Part of a small language model's weights: 10 heads of 64 (5 for keys and values).
MLP neurons of a small language model. Each row is named by its layer, matrix (up: input weights) and neuron, and shows model dimensions 0-255. Each number is 128 + 24 x the weight over its row's rms, rounded and kept within 0 to 255. Numbers have three digits each.
After each neuron's rows, "fires on" lists the tokens most often at its 100 highest values on Wikipedia text that the model never trained on.

L3.up2308:148128101138149135173164139125142154126143079152124083151138131101101111135113122151129133146092140122150117112129097088135116159147121128128142131124117124085112106150169116130094131150095141121090160183123109104139121132143088116127126115086146141095096146160131112165145125139133094123112172158117154098104096130141138096127113143148132149124113145126123118145130114090139109082086158162133129099134089173111126145162115167104086142103139096099139152147126162093136171127111148129163159148086142157133107155113117123139103123130093103117121065129130110081119128109124157157151141148061124125151107159139131106128112139129133127111157146149140151097107145126144106133151098122103149168091130113149056166113115171120127108097143085134124140155160156143135106122125122
fires on: " of", " few", " some", " lack"

L3.up779:145165135127142121105157146142181145148136126129111148128142103120141106142134141085144142092141143099103142081168099144107098125126167111119170124118106113123094165107150120150138133138119122120122145124145123112142135111122154100134115116117153198144115125072098173115116131154091127101158147120153069148113179128091114106106088132130078116077141096124119121120111135109142089150119090147142171116136151169141143155176101097150096153163132128119093136106141107132165104114155112131141166089136085136143097143135134136118131101169145139101127142168109091114134101114127144117106143110122118123156134103124105146105084107142135092129126118193134131084088135129162136143136133144097165179147103128110101133134143125120156126170161158107120183125162122086139109130170148
fires on: " Pres", ";", " Best", "st", " –"

L3.up1910:155110159140116153117103107113128128123134119154140148125153135146114117161100156138129152120178129107146132138134164133134094138128116122165129171114114084089150142094155115170082113177078128117126162156102115119156176122121104152160141145080115164139112105155112092122133136153135132097110161132092106136139141122096164137148095113142105119095190153149159141103126146157098114110121150109124135129125150126152133086098161136121122164106114073067095113126130133109146120098126060148099145083129116146147158125141151133162141128133148081087175137142136159118097170173154111108152149114132144142122115147151140143145127169102100117123148113143118116154123119126073105175109136114135130106108076130168134115123149146154102086119122154090142157144103119125159180133089092
fires on: " place", "St", " to", " SU", " such"

L3.up872:172155155108153113126140129076102145122090120063140147141116082137115130149151114129096157116113125135139131150155119105097077131179123128116165084097137145084111127165113134115149109096103130110145114104117118147169146137147147076195169165153136134129110153137127139130146101121143149118115127084119153134114114146137139156149105133109105125109134155173137111147124130138085170129133104128128113142143070127140137133159128147112143093137166145053110191125097129133142076148124102130153141183110123159120136102164105078156104103124144099144109153142164138075125105111119167090116142118129155125105088116121126137115142145085115118104135173077155160145138126153103170139139157109114111096078130142132106137166109080128143110111140108099133139119138132122155141114120133
fires on: "ill", " same", " Mill", " Village", " station"

L3.up1794:152136149158129138110147125150149112160108139123156111086154142142088138120132138125061108149134144153131097158113124131176114145126154120153155109132134154076118078126122135144123132111096179149114115182087145132188101115140113114179127102176089102075082122072163109165131132163118119133126109170145172113124147131115158090161129129130095101160164117113082130143120111114140125140120140127163129096132130112108110101109124142122158133142128167110123147107092156185164143122144114123150107119116105115114097113132152118096125138138140126111167136145101115103119126157160121167114150122159142101171093104127148138133080128140140124107151094126109100105103110141098143142154108125118156133135192136119130166100106093109161126120133095098115147138103109158131139117128095
fires on: " m", " g", " zone", "l", "ib"

L3.up1398:112115130161128134110195140114126096088098093145117107129118101137125112153166117167165106156117130150120117115144138143086145132138109106144127112091159095115117144143130124126128120139137188130135151133128139095151111119110172140114117134150125100191120133117133101147131138173111131092139111145137169126173139124141113125159120147120124099114137108102103166128129125088132132129157130102112092126136115104098107103128130130147135101099107129107164125114081121112132117172131131085143139115106151107116167157107110109117130145140124123131147108103127128096133105113130143162103149142124124112146130109144105082141082128176109150115122146158116145134145116134140099119106120127137106147133103154134156156137124164091157129096117122142158166070107145161094115150110126
fires on: "==", " final", "th", " Group", "ac"

L3.up932:121111120117149138128099111144100145116114091131140150066090135130122110117141147175139122138087087135120135126128115118103123094109173163166146137118101136154163131100112106137153135113101149123159165147122142117151129148161080112143130070117137139132160186082133121111145153113136065127108157126120129124086106102145104121135136135147131130085154133133143107107106150157131100122125124184160123126117163121128127095124140121187109123137149117129113143136090111149164070154132118163192147143126149121136120152067124118076151116134132111133119148103097108142152128139138126120136119115128143119106096160087143123117154106106122090115138118081155107142102137112163159161080092143171093174138121150113155170160171128157107125114144075120125156110152098164116116142130140
fires on: "0", "ore", ";", "ron", "ax", "aj"

L3.up1542:166120100099113081104192103144114108158093129119138080121151151144139153091111133120121132129164163166131106138113171119113117140123090112118129154093133124124078159156124139164131089137150121131131139104109158108126133142123119139159117086105138132128109140147153100124127150165086127112102121128136134163127148151135175131102135126148122119115142094175174146151089149152120102091100138131108116148101115130136142119104116125099131118108135101127084107150116155153126116160164142147119109157129139126106128161096120123087099110153122131105127109156121147121107116094155141111168102153122178133083104110121110161121135111128174138078097144089109076110116129122101143166109110131134118177174112103179115112105152121144117147091119127103148138128139126113105105130145127
fires on: "I", " none", "E", " Website", "N"

L3.up1957:147103096122108106127127125109144128124136137096108115139114150160104119151130082127145127065121105123159129083112141168172124107146094107072116102115143145112122147100101127154157151109136156138147156104139140182142167113141127200168137152134136152130154148100179098102122151114119094083123111153137089112165148118134192146111148094138136124118128090153130095108154122165141112057141139127128139116157151121131145113118126139053116107078140091140135163132171101126117125093121092085145113119115167107136081142135104109110144089139077134152147112110133161115142147109119130116108126102082126095133101107135128128138115138102115145145171138173125143128137167134139127136100111106156095116147171159089134182143116139129133143113083135162153124112119137153127122074141105
fires on: " 15", "17", " 17", "18", " 14"